From a checkpoint of a small transformer trained on Wikipedia: biases, 4791 steps.
MLP neurons of a small language model. Each row is named by its layer, matrix (up: input weights) and neuron, and shows model dimensions 0-191. Each number is 128 + 24 x the weight over its row's rms, rounded and kept within 0 to 255. Numbers have three digits each.
Before each neuron's rows, "fires on" lists the tokens most often at its 100 highest values on Wikipedia text that the model never trained on.

fires on: "es", "duc", "m", "p", "uc", "pres"
L10.up1272:133075160115138155115134127132108167108106160114140145128083161136133103142132109141176134119143143150133146114124168172139148179186107116127143152130155138100124115116115105112117083140139115123131142076091109097142107139142134134108144163128084138147101143140133107141110175147125131138140099106051129096120128140134123143147138188123136163100120127128101111154113185094134127108131083146124122115148170111104130097113129088139182150117108101142141138123138160078167108127137127129134102122131143096141151112058174169127120142117101141130147084136129163132132100141122151159

fires on: "e", "6", "be", "y", "4"
L6.up588:148142130156149164127136105109141117103136138138094151112119143124131070126135142138138143144128150113142182122128154126132089159188132086130134167191101128109146124130129173133107124089157131133121133101146146128166126141098090081131134103104110129149091118136130157131146140110150139145114119157110138155134128111157078171111137151107133131141139178083120143167117134114161139123122109163117097104132169114168129123117127106137153132118147133123147183093146098136148092132061130105133078106148112105128067154099162136131079125111098126125102128144094099093093147137125087143

fires on: "tic", "s", "in", "t", "ab"
L13.up1451:148165123126152114144145125125152145133134168138111102113066150115164120148115195110126142136164100132139153140160097099123137125094123123102120071136180113119104166128148177115155103107122111102134134146158114108120135134141128130152123076142125113106138164085198159072118122131114105129128115091092110164119137104082138125125148110089146153160134133105147126137126095094111123133073093112137092140101152160127144121127118120147123119128105168136115098093173090155130125128162153102146092085093130119094137141137148132111124120160122123153170132113110116139124147179119135122

fires on: "l", "th ", "gr", "att", "ro", "r"
L10.up757:135179127155177105117146078099139110104105146101130149148150188110117141123134147144125121144149115095139103089107135096092141130097154095107123105127106134103144175139140176123188102127095108138104119129159143127139156144134119116121112095140120132089155151085131134065131121133140147134107107174115139141102123150156129101108151162081108130143129142151131105201138123114131102135124067122116109092142127076123155156156131131171143174127131136130126176109116111135150100110101127120148127073115128112115089118169120129140102137096125112118142135122110187132133159128113133125

fires on: "amp", "ation", "00 ", "were ", "land", "″"
L3.up908:135139152121125134105078138132089147098109114131131114097139140090106137106151146158120152137160101146164115148126155092125101131140152200110170117096115112113143151105165089110112120084113168144128177100133115132144125120119159085182125114125123139140118170155149090133113162110081145169149136163129098114135102115112160143139140104108163127114128103107108141172135138110101194086096138147103150132139132101126142137091147103154139141144142113106073121136122142095128115123102168130151115112151136115114118121169148114163135159190128121113134094089130156117113117115129094162

fires on: "ed ", "ing ", "ated ", "all ", "other ", "ther "
L10.up437:074147135143140149158112117137127109091159121120135118100123133091139149094141127082120088179134169099131118149142168105121138151094130096149135102147121095134101127087137149122159114120117139159139093107113079162126143110121127141089201112141149178116124154127194113126120075115174120123140101156152069151104169168137164127100144102100131159155142137123160124124161173152131145137084104145107131115154110105160149152080128143155123105163109133125099154133128129134115124138122125148109125113119098132118114156137121139140147149100135096116144140130102086130168104130103149145

fires on: "ent", "gr", "k", "ke ", "h", "urr"
L10.up1386:138158146133115149122180144128143130159133125110136110062121137138125127154139141092132087167116137128152138119119114082103100161146121132112132094139136153124140149100150137147127138109095146110212100084144057125120172168136137092131112114106136136111141128110145159118140125110155142116112130128153161126116140131089118169139122082136084152118107122131130156100139150130141119142106141186152111109133126173110141109083093103112137113109171184123110143152143113119159073072136144135133100121122097118114094130135086114149137110140140069105112144113134095092113129137116148135

fires on: "t", "ti", "ical ", "si", "g", "al "
L13.up332:112120133108143145109175141114126175123133123061131142138134152074147112115099177094102138169195129152148121100127145124084147131102123116113162111123166135147116167120136138116125130073131100148072135166120145114154125113087117137132141117170106162045120134097173151133097131143150119150173107141143122124163110114116089153173124129145145135152167156102128143134153140144112131109113149129104130098117136123114114129129127132190126129148092139104118136134103097145112116142137123130147127103149101090153134146098103109127107124133100139168089134116086115087141132175118138132

fires on: "ow", "and", "b", "o ", "used "
L10.up1389:090125142125123105128127141122125091124140133103195141116155117102141193069112140055146129133140141155128113147133136117153069136121162119128102135140161134128116145102166134156140142131135142129116138146122109194138151151129096097102122136109116102061136133092107167128142125117096165086075139095162133151140158133114097124131124117128118131127128114140156147122153168146130102135146119141135173115122132153100163109108129153113144109111160071106075135124123171104135098128113126108117111095118143110120145126146111110181137111107128096098135122167169114113107124152140104176

fires on: "i", "um", "om", "o", "u", "°"
L6.up1167:105071100123128128132136116124152118115116155135201110094097120126121138118105128143154174110124136129074103137113180149140089136129131130123185131083135127112173119100130082114146144148108133120096107137137116152122165145120097135104144165156152124067144142135130123136102120147140136122077158094119098126169121154108143130136067097128112133147116163122127133135158119117150112127082129074129159142162141160109124129134136121112157106120151098129106096147121168102111167133081130118120121119102143099125131110147134118130137152121048101115165156158149139128118140145102076152

fires on: "A ", "R ", "N ", "by "
L3.up587:171076131146132112134146092060167107134129147123122181113136118112123135130110126170126122116131108121120125179136115190156150115149130086098137146109092115082121188086109129125142160093152089138098137119103171164158131111135141109160121120067086123097087130126113130155104141112093158159111139105155142152113152102170123136159100159132155138150122131125096121132126136121151116143127105087128144118145151136074116130110102107124137140109139133114111163139129069106142089143146137129151105126125135173153136145153195115119102140155114129143127149149091133147110131148130128133

fires on: "an ", "ased ", "al ", "ti", "ase ", "ue "
L10.up911:127170098133160146141138078088116102108078134108096131110130117126116193124153146118150143118125119119127110080129112164138124102183149122098136165152133147139116126102142156098144192146112113205181138182099122153148121135119125143103161123130117074127127110143119125143129100110141129115170089142122122115108119136105100124121105119132141133107156105159125128096164118128126170134145126134119099092155128150110105102104111109112123127116115092130137120092137132093134102166111126113122148142068134190156097152123094129133143139102105097158129143098161104141135157138168125164

fires on: "land", "pol", "over "
L3.up1138:142159111162131092115100161131128108082159129143124127069084126139146136181116118139108167116115123113158103168137112093169091136128114132093117122086121121156122163103148137110127119138130149122119113118136112133092156122089201091173160128096154123123121136103129137169135117113109127133131147142127114154156146131108125117101147124103132170128126059118127141124088120120149148122125127181150137121082147087110088137144172094093122105156185102161127135116145148089136088143136131142155135127096160079123152147160094110148151133133090132087126114134109121157117146115127115151

fires on: "ed", "the ", "ame ", "th "
L6.up472:101114128131133111140122114063142149097110127147099129089075112138131090079144150126156124131125104105142135111165130122095124137110145112132096135126083173101127116135104130106144160126096130141081140193152165104086120119138102128134183185146120153153140116133159133137154139146132153118124058131097097124135093154148137158127156168120101146180122186100144137136089147100143099128149132115122141125153137155136162127168131128118118092150125140064153140130122082118143112114102149093181119150113122144132151130128159137119108107140122128130104134120103127145163101144096116124

fires on: "pr", "i", "o", "h", "man", "y"
L10.up957:085151103130135156112131117113149150096134149124139136122109122121154159128120141108117158115144167127048127115141138127088091098099130130141146109129142110130173155131115134119121110129132144126151138134154167132144130107075123133062158174142126142085137135099147136138158132149100146140094123074127112135154147168114099123084106135133154135128119190118124114147195157135126131138109112135173176172129140127109155136125153143092136148125166094107109172118154147112076157105135117085108103098104107102126107129124161102127155111145102120088118127117075091148145092130138137139

fires on: "L ", "\n\n", "I ", "ov", "V", "az"
L6.up70:144110139112121154138107146130166061107135156086114108177116127122113145136103098110106114122119119133127119111126111154136136132152121151094116114085091160133129163143128182118138133144149108154125162160151146180115161132088110148098114116141159142103108117137126148149126133142147124108129135128161151127155098165103169090124121093143137114143141078148132110163143131138141124120090131107143144122137143162159060122180090132135129076120124113144053151150185090132129131169158147082135146083120112154172121107139180125116115144137118120076125132130139124139117128148131107107

fires on: "int", "dec", "bec", "sec", "des", "rem"
L3.up773:119145154138151145153130165110178085088141097158116121106108091158136167120123139154110129126086117139085077154116148170178130151145127117134123131147104111141109159135151155154088143135085102145117087101107172139147104124097115105127105115174126110082124158100116178125136146114135143156123093098086169122134148155142096119128126120140099109109179160113141126137133125147138128148119170167154119161103130184121157118141122117123120126131096090108115160090125148140119138092134127149085136134145132123098145132104115108106130122147113053107129121145161142168147136134135122084

fires on: "| ", ". ", "|", "\""
L3.up190:124121122109112132117089122121123149106097164122158117120162144127172134110088149135135118126137158142104144115110135127131125133128162098132118126102158160123130146096164151153145120104113105126123097120196142141147128134112194117129136094087119142123120142094153130103126141117163137185121111113160132152129111124115135155152118132099119111143186156076105125111117125115121126144104108157119082136096134182098130114098114083121153062159161133089143168146093103133140111137091170069166122143081149152109111127149136134127126115096138165151085136129093133110130127109077102157

fires on: "c", "i", "ro", "u", "r", "k"
L13.up600:099139127112120133138171171118115166160134160075164151117112173120145126157121126137113135141121151142136149167109120124110116124127153143155167134138128132128112116098134121138104120123101127174162104103139125122108126123124139107116139079135127106139113110124150122128120104135159123128141178104102156116102149138174065149137099168121104118170141106074117154117127139071121142145081071148139156140152160103138100113085119093126134141147124137129132162127174124107181143122146115105147124147121067151133100120107156105135159171119145153132149159129088043117135142115125144158

fires on: " ", "Ch", "for", "j", "ot", "w"
L10.up662:102141135142163134131170145137123059127135129170166094119086143141168151092128122136175104139117108115131145083133151117131164134153125100141105097123126097129115144164112151095151092114113141139155111108103146125139114096164111137131209106139082137132096137127163143149161135137152117105166069150134138116113134150160140134100076158104126177142153125120156114093111159135159096143134128117151128096090118131130164133071143145121141155132093134145138138092121121136163109127158139118135101108134082105165099126122109096153111107108114153119146108120094104152148116138156100154

fires on: "ed ", "ing ", "u", "m ", "oc", "c"
L10.up400:141148133088132129125150148135171162117129123139142120047116157101125136127122122098134148137129157112135119134152109107127129129143154134134111155117161125144151152117140099162186106120107145131147096079131095162099145088106142137128153091120123169141098112149149127114092135132170119168159120097182126159112176144110143129192118092096095145105152135098121078117123110118145124142128099161109109150135121084128165123045136095154148143125107134119105092107115146132130098092123131147117125135121094096129095129172148114117151137102117123095139152123102081155120123088130114124

fires on: "em", "-", "is", ", ", "un", "c"
L6.up830:101143115128130138093115119158152157080096107125116169136112151117137141114112149138116139147146127126075132171109158137153087137121125127101116084114171109117154135144092112125152139120104121098117101128171075164115104097112123146139159109167127124149138139149164141055100084131144136144105127046153108107188106149131098153149117169144097141143101121123149123133157110129116082136144143110125159151135120143084144137117154139120132101115165135091083132126149148099125157095115127148108101109115156134100089160118131145119162148135115093110109106142140164123159132120085112104

fires on: "6", "4", "2", "9", "3", "8"
L6.up676:119164100114122163095153118119111097125112150134125142157147137122151134126126134139161120159113118141103157100167107131156140121171149087126131143147126130143159124099108146145163133117089081109106092113144145155139127187122137111110111110107127146140112127118153168080159158116148122148094111137108111159147149080111137128146123109110064119142161140091060110153114122137111127119116106172106092116115167120103168120148103108142132111121180158117087156079120101117154124115099168114114116108114114146147116124122159146125132154130105127134084118096099074117111182087092100121

fires on: "-", "r", ", ", "am", "–", "el"
L10.up435:124124148111128147102128170108153125159081117065072128133104150106126126065071126147138095134173103139120138157203121149139129137118142109104134117142100124148159155123121072117127161131139120122152115130115126138157108105064136155153185114134117134145147121120139151111102103120161167130104146098159112121132145124106062162115112108164139164157127134118130157103145123132134118147087123135140170137121138107146120113087133151098122077124107141126112145130119102129112109115121115156139136078127115133127084128139124136148125140142110089130089176120116137108123107182095135163

fires on: "ed ", "ew ", "0 ", "ical ", "ased ", "al "
L13.up441:129128142131139129126142110112116130072092109101112089101163141091149142087121165104138099154184136154111127141170165140112092110106140088098108130126134141162099147104098140069128166130147117129120082131132116129145152087118174166114139120142119147141159104155152129123095122120137171153138077127124085143166151107103129139122147123139096119148137162112143116107139133126107108146143133141126139131168108152136147124105128156139112071097105152147157112116140107128088156184152113125168133143137122144150115142121118124188124151150116113140154147098080121061126096147083119105

fires on: "y", "tic", "olog", "ex", "ab", "fic"
L10.up311:134127143149172141085172135142114145130096146144127118160101187078136149128132166129127122141091143131140093131170087104128144129113135140156082077148150111130119128144136176126117109129141073159165102125179153142130120144133101089119154096145117106179153192114165147090154127106133106102130123164105136140072106111140117170132108104057150133124141150069134124135130140120120142158140097143099093114144179111114149093140128151116150126131127163117122119099114152137138143121118124156150105111134116140082146143118118107114095156139143118123102098093131114128122151146125107123

fires on: "7", "6", "2", "W", "n", "on"
L13.up885:105159140118138118119169152140127125173118108128113132152126168124150124132126141136097092162123144091081119160153105150099159136115132147135100162114198140154119132153167111131129137110112084122148062097151109138135145111114178143096146160077143116128103141133114124133156079104132155123177120142084109142102105117171114163123122091153110167098138176050122118121169124115166122149110111134112146071124155121091105133105125112148124086158115129126127115122145112106110144143155142123106124166138141166098124127096127152131140142122136120137117099109120155107145124089119147158

fires on: "ity", "vi", "ain", "et ", "ess"
L6.up1385:127111113130122109130210144138116107130140129124104093126130147093111141151181120128134175113120105125139104097129080082098144123124154136158129092091118110135108139131102121108136111068130143140130127143120144134121098120141131158180139116085115101119132129111113170077100142112125145136065165150141142089174159131088152092116121085118141142123134133146157147125109121136109153136156124182112145144102139111132106124151112116127151155147167096103113167122184098100130103113095136105126120139130107154137137132060167133133161117101134117112144148118075120111078108139142111122

fires on: "(", "0", ".", "st", "9", ","
L13.up528:111114106093147121116148089152129138123105122137174141160107110138109139126152148112154074149147097161146140147140162184176049135143161111141094124140148159089130156115102161141126126113128146131103115138113132122134171130100126137101118140125102155099128114100120157103145114097137143125131180128119089139143102135123090169150122123109106141149139164112104148116153110124126061142124125074095173120161150099095153127138142132155129092174161104111122129097096111126172114161073145081130122089138113108153109142109158117135126120095141163122106118138108132103099117129118128149

fires on: "me", "p", "si", "f", "le", "ex"
L13.up1343:107091126116114169140157107145146131143159144093148090126113122055122135123088140125128121166097141142134158116087116126103126121125088133117134110164162118123127108135156106141125094095106134113140094122129161138104161107133158112134113138180122195135147117151155156119109126125134120121170135141095139160093092138116172129113120144106129167133169169094144130137152134085142124142101117110092121106159133126130166121161192101169145098141155143146139135151150097129117096112097134130145134110098085106135111131137165127097081146116115158133115116118068139104089166178121125123

fires on: "h", "em", ". ", "l", "'", "ill"
L6.up712:149096109148124121136144077063146136143085121162168184111078130149134095144132142130121132103109137148128093126104120179114119154145121079114133089081120158141142166145114125107149162096157074132131154129172126143126141130149095125153152147105115106112142111121111099083155171132136105127120176102162137138162139140097108182120106140133140109132120153113142097120121144100209113127135152119097124090124161138140122107150138124113124093134115115115144173151116106135128131114110121125157128159116146132112137169140163123132088127112128146135162093169112145151106162083120131136

fires on: "ot", "at", "in", "A", "P"
L6.up1242:142169148125131125074155121089129152145094110119115134161120099101118091109125128086156110120123144163149126100140149134127112140128133108151141127132125120106124153159142169096158171163143090133133113191125167114136131123128107106105126108127168109115135160087129173103120135146110134108076091175126123125134132105144135104135132120125129126151147193118138118104141116122110115109156117135096110100150132118158154124162118147133138156155131133071099178150068120089141107173082146115144129076152115156141132160142154104125099142049115149150093110125108101112119145129103126137

fires on: "2", "ou", "I", "7", "ow", "O"
L10.up166:104144168131120108113160188161140140116145139174143136125156139103136107114094125151107108152079121145091116138132133093074141127112121153126128167155160129112138105110147138200154131123097094136183105113124110142105148132147173082106137127136131157124104104123110091119116129142159115102122130162151099132132120093130152109122117129103124170152148132076129141140119122134127083136130139162112100122130139143111147149083149061160137122128153142139120143134169127107115113122147139140111119095099140129093100145130166106151130120098119148106146121142155137094153130094035094098

fires on: "ia", "ased ", "cre"
L3.up584:164136135138104150127158105053121129094123129094115176155150178103154116122142136117151124121153117139135152132131140086143098107146102130118142117117121140085080124118098137157117181145098115153141112144145147168111128154097170134112144129158175077133162136121106122132111151141110149093142090124089128106099174144106106174114058100132160108139147115121171112089105139123159122134105104118089147120109107148137135117085105073132130155125133106135137119114119125150141103123155140129123165160118098133162134160178144115152161146130138141125136140097153125144168110130079141116

fires on: "R", "ay", "ess", ", ", "v", "r"
L10.up134:093117120132119143102152115102111141129155128160151106135113130075126144150104150114147149142180193117115155112134117110105119137167145131127145112111109139149178172135129122126122078125109118157121157128143136172108109091149126146084107132124117088115139141152111109109158137154105135121113101112156145111117126116151127108153148071117157170099149169112148126107158186118138131115136107135146163122135125123096132115119123057142122159102129084125119163079142119084148141079097128099119137128095135164176116142109149133185130152110139110101164118116132107133157118087111115178

fires on: "| ", "; ", "s", "201", "."
L10.up296:083088146127109118157137133101115133146147112148141122151184158114109079124100178129129146119141098110096158171110097136129142109149156095147120138129139167091099123106122135134161118143107112126101141112165161130125131108131127174132150102094126119078078122103170145086140143169130140140141152076120109110105154168129178169153149163116080117116128138114147171114108125167127083146125141139100138116087133161146116108091133133164151160105135129091110150145150103119151128102076156107145129181139131129133135148129130162128112109092115111126140138122106109117164151174136130150

fires on: "vi", "–", "R", "duc", "in", "r"
L13.up1504:066135136116134118101190163135157085128162125083106073148109177139137102166090126141158108116121137104118096138120131154126096179146141123111150135105144158128113145142107104116124144125134106132113159163162155140117118160151121128102106116097108119140144087150100093118149130123137113144137128109122142151164147099097124132120140135119169132153200106107148166116125147114171140107122096086129124113109143111138148120134094107125168132139105097154098131120183122105135100124108164100161105174138114113166107114113130137181103158129125111138146092093109152101117083114137103148

fires on: "r", "th ", "l", "h", "O", "pl"
L13.up232:100159146108129136143096181152139120119119127108120116126107113121138150092093120091129121163124168121140151160171181141172107138115146083141182115165130175133163123107147109108141120118110142117151120098122105153142120135125126139112148118174162126132148124126144130110169072141114168105108091071089137132108103196132093138137122123136107143104152137104133156148120151160186150153126111151102144101147133138167161099101130106116122123116157112115122145126130146104135143155117122151113088127101153177141110150126103138166132133084099116082119111136104164102130102079099126109

fires on: "ated ", "===", "(", "0 ", "ted ", "al "
L6.up165:134113141057125158110108121143126114085132143138103144133136118122132138071159145108161119132145155136136127129157162172134126136161183078165125150102102104083102130148092093099128104138129112128145101113105120140142194106130095119161177099145135137142126124143160116118151112129138117133147102160090090127136113158159158135149150156104134126144111144123134142093152112126103121135131134126132120069135130143129148129105115160139118097124109131112158103107117100142141125200095124118175117165127152155161129145073108145149128098059122122102126132096105118112109140131132173170

fires on: "app", "ok", "ov", "cl", "ol", "if"
L3.up1476:119136130156116166142140179078180112157128093096136118133092123119095134129112159126147152123157129159113125117097113125162099152160136127122126111116125162160083137140098136156132131156098105133165179131118149142153115141145120105187136157148135137093134154070125144102118102148106143121092107138104097117133124099125067120185172125120166091129150122118105136085129109115121101113107118170124133137131129182145152132166122093117119118129130151123137124142158168075146128107148091144150117140126126114131136147107206125102165157092105116130135101159129125116139126133130086151

fires on: "A ", "; ", "N "
L3.up874:158090120135099157151132114104117133152079150144129179125148121129161107120117130170137175151117111149103117154126121145179140116134150074101160156094122114075138204111124156119138196116137077129100103135162146157173124151105132118170136107092090115131078141123132142121152146132136154172123124139151136155115138121164114176128089171114108141115131150112133129130147116094139140140117112137137109096108159143118123120101113114128160084130132122099113162153126095090119104144101154110160123134097132152099149146088171126132134100123097136119150135147096131124110138117124094155

fires on: "L", "k", "| ", " ", "di", "our"
L13.up91:107158118108114163148152125158118127122100125089106120112144129126124120108126142107151077145142131122132165146107136152153143133139147104093147104109111127094120105112099077119148109116129176144121115090131081133147196133126141144151152148068096149134137133156122141131112125165132104166116095141101111124144118120118103118173174172132122117170136105095194147133170114102112086121107112117121157111127138156136178117127138134112133086116111113126151114151153132067113121173110104126174128104141102133124121126096119137164133110089080121123071109102157155126162120149110149160

fires on: ". ", "'", "ed ", "wh"
L6.up29:130078129169129144121161099080132126138128175147188115088111136145157127135141157117127121093108140169106104101140123112126119178173122089132133138110086151112077120132112110121166167100154054140151106119155176128180152150163109096158117107151108117139109096098133139147115118140151131144118132132122120159119090135106141166136160167131124118161121148098164112137130151126169127134139137085140123125148143173157106125116135107116132096137121124153146129126137119118156126130125139055136120161120138106118133113120178110105101112116090156099145111132102090154118142130137079130

fires on: "comp", "sup", "$", "pres", "pro", "dis"
L3.up201:119101118050138149115114122128123115125127110071128134121131136112133138103109155096139121131136146157091121142063117133164158160145137120139113081169188086106094176128101162150171123151106117164127119117154141174154151129120129104115139128119116155096129146120156154122153144111124172147076109105110085128111120137138120158132122148089143133140143163114104130119120150139109132126133143120119107091141160165087145121132160134143154109170110091116157153153172132116114108128109134084148111141103082077084147161145166137131107128119108094114141107116102116119116101180120133134

fires on: "r", "l", "L", "W", "w", "ated "
L13.up731:093110132144122157141090132123168147126093164087127128115116147148096148147146108109169148149115146124123125091135145119171111121150156130143150135135134123087135154118116141131152122097170143121125074109129116112163128114138129176099075122137098175120112109078148114120142107157119140157137100164112144178084147149163103116130132080111134144109152187115081164160151125109156144131097109122149124080132113114157148114146128139140106176096131116118112166103110100087129138141138143171101143068122089111130112126139108115144112109120113148125156150134087154119182093115124120149

fires on: "2", "4", "5", "3", "9", "6"
L6.up1008:125126128101141139111129117108168122115132146125139108094097140127119121133152124128153103204078139132146131091168148171150108177165114070125116168113104114129179106174116148124136122102137104132148131157130124167135142140109103077103122136112110147117104107154168151121163119131181155139102137185099103144107097125108138128145146127129122114145168110089149132116126143113167099132124119133109150096155192153126077136126098155122167098117171098113153129157129101090154123163138118119122094118103131113148122125109151149134094103121110100119110091127071110124150118128104137131

fires on: "L", "ver", "at", "l", "spec", "ap"
L13.up348:089157113109126161138096195147134134129159138101172125102123096122114116100097137098111178165099150168069137117124147153154156111138128150146136134147162094095142151124153137108119102088115115133137099116112151111158187084111164123124108128133107124100155089178102118116123115143139130164098104097128105130110138158127144116148090104120103161122120109124129116152130117139127147145124179133127141136144161133085150123124154064161142149149127118087099144112155096105148098157159133137142135126081129180143147120141141142106140122137145137083117099124146169089120117168151126110

fires on: "h", "r", "k", "ati", "ou", "H"
L13.up250:119156106064119159112138160147128164153141144098132107110135148086162095088079114133166111126096132148130152152088107137155107151139133110141124134148161169147108133143136095152146132133127158094175103124137116163117169142105137114103142082105146137104121118146127130092130119130118122129116156091137185162125106112147100126172093160106131151149117147121166171130106121128127125141145169110103095114140166166158161124104139137140159115089156135107113136102163103146140116108108110146133124136125093138108125142159120138159158100093110076087119149112163130161129130122061122170

fires on: "c", "p", "s", "pres", "u", "t"
L13.up418:153136145143122108137150145160131120104133175105091112155094184124138086165125159121130114120118099141165110143158166120130142140135169150145151111142167131132099130068139157137185107105103133168116125096117059102122097139126150100115153118115129127144108127125191086130125100140119142117153133161152140116137149135114149124124140175099140131122141139110120106083127153096158145101124096108113124087135140106119117132101175127155151118122170081122133121138134114088183118122107128117097111097128079092146105103081143151124176161108146142114110142103103125141137125140122114174

fires on: "\n", "- ", "oc"
L3.up1090:133158096113118155105129105102156093110110184157109120098169175110138153123154189107149126160128156153147138124120152127136129124173159093121119159129136152159125172089134131127165131095121108140127108129147109158174140108104172110153155077099104131106126147123148137099135148126147154169132107127158113114172166093102179122152109135115055111130137140131139106099132143132145142116124107124105095102135131159124117122093124121141162089147156124116129122149070123129146117149084137095148111115130098106098127110131124152116120120081102123127073128114086135129090139091102120134

fires on: ",", "t", "0", "l", "–"
L13.up205:095107157120143129114131116126179147121149102156137136101116122159129112133132112096128094163103146146139135132110178168089132202150123093144148112131111161120127159092094148145112103074089105121079129158106147178150145091111122112097133140148155128108135122143141152076138145145102134109166130152138088142105129105119116116132115163126109127159158171137110148158167142158127113146150104129063110072134144130110130160129096154142102131148125106137148139142128101117148085138123114127093057146127110096139094120138124130118096131099141128123131134092080153117148109143132125165

fires on: "for", "um", "w", "r", "a", "h"
L10.up1491:116164128129166100126140116109133056109121142130131122139166158129131136098146143169145150139090133110072118108155118118107144111101152163148142139116159083127139121098121127173156111144142132114173077111138116156125106137145129105116207096126143157130146144108152161145100146134167133134146090073125137112130173147128128163086104173108107148130109105112126109146101172105125100129127095164152108112139120143135146151141107176152145140130107108131116157093138102131122109134134153146108161115123100132093071134148109118123090136140127077134177159135102104119157110142115161142

fires on: "en", "re", "s", "sh", "od", "o"
L10.up152:117135126125155144065117155090109141135075172157105128146073160150163145128150116149142148125129157135133066154161096110173133145159166131111069100071152117111137151140152123097169114102138125204127146120127121177109147117174141136133112085129115116115118114139140126120095138130148118132128076100126121157135131131086134141102087102088100122158129131102130127134122124135117117198093136155125147127149163146130136104107098138104137121133161113135106157113153116136120090165143111109130134141143129124160103130137152105147113127145119135093153120094145101122164148150090137136

fires on: "an ", "W", "Y", "B"
L6.up583:110126091144125170135135108095179146117097146162139189103143126124121124090157152135164087129119139114139121133137132175158120120090130125130116125118102142102120120105116148145130172151159098136101133139124117129166138138114096142133102103052091130146061116080106166129148122134137182136085155135118138135134123124145086169105105107123131121141180169124118113157149154133151083122126120112112163117141138130125114115128122147110111123144124117127167167140107124098129115135150103091206107127107143123081146147092167133114109087140092110149154127158107149113117111108158142140

fires on: "qu", "ch", "bl", "st", "o"
L13.up324:107130136077109144124155141120146149118177140130137085120077116107092136117088138136114135113123126150118147115123161168128105087125146121133094115122131168147143136151185126158107124122122090151128151156113144179098157116103175101140124107147129138077111105125134147146144146167167127133143130081120146092149116154036159144110096108126116092172123113134085143135149156126129116158127133116133152097172123185135110115114164113134168126114177099137102166140115112111129118114116143098139125147103127151107135110140160117155139135152091121078155125137100140148157130119097138104

fires on: "| ", ". ", "\n"
L3.up192:137141130147095146107124150138138108085099141116116120149146121129160133096102170107144135136105149135106106122108157091169127163122138112146142114131124161117131160117149138126181113113112124146194082123149114149152135109098126099138151106103133145102117142086154193090128106129133101169108104127141095139120128111167138136178129130091096099139159154107147112107147100120143114134122125165110092129127134215125159127106128087142146088159127136120152147153111105081179139144080125101167131126104113131099105139116115131139110148079110131146121149141124159128140154102065116126

fires on: "o", "e", "ch", "re", "ir", "r"
L13.up260:129137093133161163125170111125106118173126154158129149113103137144122136108114154132133116134188146092068114090149124162161096114135152139111102113090120137124146126141159154152140133131134100158084126152132132185112146077103150101153114088102091106100139148138127111147124181077151129170126141110137136111157135160121095131116110092135114113145145117114104128116139126107165116150114126151118157086135136137137124155129084149172153116113093120149116153109157144133110114155109175144149132091101137130114137115151155141150133147125100136070171055120136156147130161110091115134

fires on: ", ", ": ", "| ", " ", "201"
L6.up821:155116078125113148121093078113136155124116164132157156116138133123130092126125121151128163131161135123106120143109145129135108135146136080120145108132121106100110143135123148138141111091126141103084128180193145119147106115153103138136098126095112115146096117147148146101140120131134163145112139065153099115160129157109073162174126115116084118136126155125161120157102162108186137142115151110094143067127151082135106111118140134119116126140122141133117155126182060127169127117119128105143106154127122122156124147107179141147089098177112116124122156151099118124165133153112143166

fires on: "ob", "\\", "ian ", "born ", "is", "="
L6.up1290:082130084152158125177100139088146125085148099163100094107133118137125125197107142108133100118133168153160129160142136131123120151119105102141112103079141123149119152130157127112131179117127129107143161072128100098146147152102101140138148102155139088130159168118142124088099101136154138144104128113114099127131108122163137075116155150136121125134117133148146125141124103151124141133155110149111172127124126119098112114152161106159134079139133142129131117122090137103159116099177107105120133169148128138095152078081122159145089086174144158118102111158103110149142110157134106104